MLP neurons of a small language model. Each row is named by its layer, matrix (up: input weights; down: output weights) and neuron, and shows model dimensions 288-415. Each number is 500 + 25 x the weight over its row's rms, rounded and kept within 0 to 999. Numbers have three digits each.
Before each neuron's rows, "raises" lists the tokens whose logits its output raises most directly, leaving later layers aside.

raises: "ify", " them", ".)", " his", " her"
L3.up2574:481503540533496527513506473445504532445484507502525482511461493496475493464486519474510493459500516511501475496511507488514487466528480481511462477521548462520527521495495515495487494482529506525551510520526487486469519535520468492534510501464483472479473475479498527508548514537439477515487544519540464468519436534467479535508484481469537543501502516522519524481479512499510441498516
L3.down2574:524524499493524505525545526526462557457492472488463483530468564444483528507440492500528489479496508493499530519487493456473547525490507447463489469493475505531481481505531464502487535536538537510486505465546502498509474497500520496488480502499482521505509493521503491493486555556512494452504475516532509525498505474523481543466468483419502491461505460515482513504556500503458505538478

raises: " scoring", " penalties", " champions", " scored", " Athletic"
L3.up2318:488498499530472499482510447460511514506478536547514508528469523533471543444510484456506501488511567510528489495534505507487496470486442516437460486461509480464504503511486492515494509538528529502516497504513462522523474535533464510539478533514479506518502516486489517475486530506485466461471475535500490502499468536477429535507521487514485497477497503500510520502498508486514483485496
L3.down2318:508483493471553499496509547528529485469523438476477501487536509505536459557499517515502509501484417494475516528485501487517493515528537491542550492536517510505471510479519500506510489474456448494469503470487559477476521452487521484478524480497530483480506488515497478529527463496499526537529505460521484473480510480491560467494488495471532501532480512501488479465507490524520533504526

raises: " There", " respectively", ")\"", ".)", " afterwards"
L3.up410:455494482499495521493527501475513488505528450534480520465487492507506497495466548467488490483477541501549508504488542482446495502508502488515507570503485448522490477479516503485498489526508519482454519485514513480489519484545502524490531508486493523469529495484532540466491488505489534479476503533440535480474537519507503503465465516523492608495528488486563511460494528492485494498494
L3.down410:528485529481464464485486462507508477492479551482531479529525508500539487490523461484496527516466488476470533505471475504555481526504513504498488467496520509464478531505502531507486460487481497490517471500458462487505509525469530503485460500520524484530506566545444466502493456531533491500517509492557486477510485447495487511524492500531535429495427508477502506550492470495465532473507

raises: " Athletic", " scoring", " coached", " Football", " kick"
L3.up264:479504522495493498507519439500476516503478531562523533511459506529460539455511514466540483509492545536521478496534472487487474490488468505449471508477493465497511493523458506529490523495530518481523462483474463485503473570503470520541463509482494526497511531488511515460508521517523479497476500518517473514523474558481441526455533478554495480494495507496531517520515511514518471437505
L3.down264:486487491504512473502451543522528476502530472473482478472544503506546460560509471506487502484496466501494506496505523505526529532508550496529544513556501520505488524483549488480505494506460468497456521507515543502482511429513512500450509516521509475474505494528512487525521471512468496510497510463509530465478517459520529482519428516458485491506477523477476493460519476543513536541516

raises: " |", ".", ",", ":", " ("
L3.up2509:493531466537504493513486503444480490509520511523552535506486512527490502486471499479538465531478512532543502478517519458492484496499479457510478509542525504455562500503528511493506472523517471504511525482477481510506489517487507529500513509464473501509469521492523464526502486482511490521483488503475529490506496478514517510578493548495498498514449465528483530527477495483488468474508
L3.down2509:486423534502505498513516507517508537485464479484460482508506477494498494559511481512491548493515496482487467538463471540525509500479489569503525498450474461534437510503495502514515542486466529480527496491514510471506501497503498451505503504518508537506512495512523538480523511498470517509482499469515474522502508496475496492458517487495526509479561537491516468465485492501521514519445

raises: ".)", " respectively", ").", ".", ").\n\n"
L3.up3604:496476549499498489518492515486507501471508509477511514530548522558476509536471497498526452484481513517521497478520519524487480555478458493468546516479497495466486510505506469531455500526483464488534510491490526511543455483529500485485517473527483502496488496537454541495492561487473467498510491528503492492483524515498480564468523496528503535477490529484482552496524526471501488507482
L3.down3604:500474482487470517499528499506492503530475470527485506494515529505474502507500457517506508470503457489507518512495476503513530491476492453499455477457532488523510513507464517559528533524515517496497516518478482468483511467517549517520503509497530526507511475502532483496494486523504529475522501484499448524495500515477481446507518504458520429545495503510467492534488469490519496528509

raises: " |", " |\n", " |\n\n", "2", "6"
L3.up2592:483509485531515525510509513529527491471513494506540530539526490509527526515466498457494458470499482548556511507498493496521513514491491509524519518531546493463493503530467497498506491477463545483529455498511505507537507484508460448489551522525513497475485557531482524537475547505506484543497528508529510540543482517473539547538533534515503493489500487503522477489526514486472493519500
L3.down2592:507482507474496484521507464485473469484509476550493495487477541479515469502516505519513487521480469499504540530484486526488473496459513503490505528495507516468518512468504524503519508504517516504524478442507474479483497526512512505491509435504498466549485498488466505481527491496504491491519499493452504513507494474490506458534493510507526479479500487480478512520500474474398524492505

raises: " respectively", ".\"", "ies", ".\"\n\n", "als"
L3.up3158:421521486538481499509512485470482476533478496496497496506519476498533538503526479482490495509503503511494472487514527507481500496506498506499469513546499505493487511502489490473509464495478535452525477549495528492473486501487506539484549518489462530516524506526512523518492514487498466473539532536544521510529508525488503492555497527522540482452507465496508564483528536482509483504523
L3.down3158:499484483499470468498521472505509544488509480508468541497451515514458478534496511478494485528459497546492554493468482525548503499529507466470522459458498466486490488470474531519489521538508488515500505481476469510509480508509510490537472491484487535502478487491483495483469530529477499484511514443501483456510469504517513483503501519521478474516488501505500504529499535511506572487495

raises: "\n\n", " |\n", "\"\n\n", " |\n\n", " whom"
L3.up1054:492483487548541481495570511518534517471486495469480459497469475474472542495509474491503487495533478505498510491524490517512510472488524524478514519497517498530552506469485501494514461506492491540556522479509508491504487533540503506500575465479512512506473496517476526483511510520499493491501470487445478481498488488475497469477469468472506494452503482475483537522503450478499521502491
L3.down1054:554545545501477460527510531528471529542530487476495500515513514518516495449507459528525495505489492470530470497474487527489483528504501476468483509486525483468420531517505534521475509491510485515514456519524499516463529539496449497464476496558504505504510489531462467502494496501517550493523520490557490492516519534510521508528477524520506502511488511486486471502476504488483493506491

raises: " the", " them", " its", " him", " another"
L3.up604:456557500510522482521528507481538524479494482489480568497524508486502517501527451491556526510486484482515460519484514496492456478487488514451526491549500471523489518491492521469504502526553500505452522539500504513482517516470520529544487492521459513509493511462446514522508529493526481486512483499493540486545468504446509512502537504528543521512517569508519501516472473477526479496467
L3.down604:488509437496485518493530518475514499506485473504474519497480554490482467509514490498514489500490480532514497504544483531547472480502498488455490465509484534477495466491525477516544508517448509527504507469574521490488517499497480499492510510469519541507478450493521461481472468472487515521511483528531511514509469504510494475526490455483486510470470504493466443496502500493448510515513

raises: " another", " him", " the", " its", " a"
L3.up1877:505495508538531499494495495519496496492483519508512434491508476521541492509527475507462516524485460512527471462483484477517532463513503515511489537485511525518513505511480524494527483505463523474528548484473524469479481498528492490510492514491493487559517509486502554491504542486516485484505545510513490497536522507531478508486482497478520509471547511501533525496475500469488552475482
L3.down1877:479524490498510467458495531501509500540503504528495501512536504506507476489503513513522485508453522510489469518535508514498492498521496475493485465556493515467491483477491467520516487535529493506537462473516512514553494460453520502497558528511486546440476522511490477496500476497494524496505467493533505490472469470487505484521477510517507480558466526525478502551518505485477471477535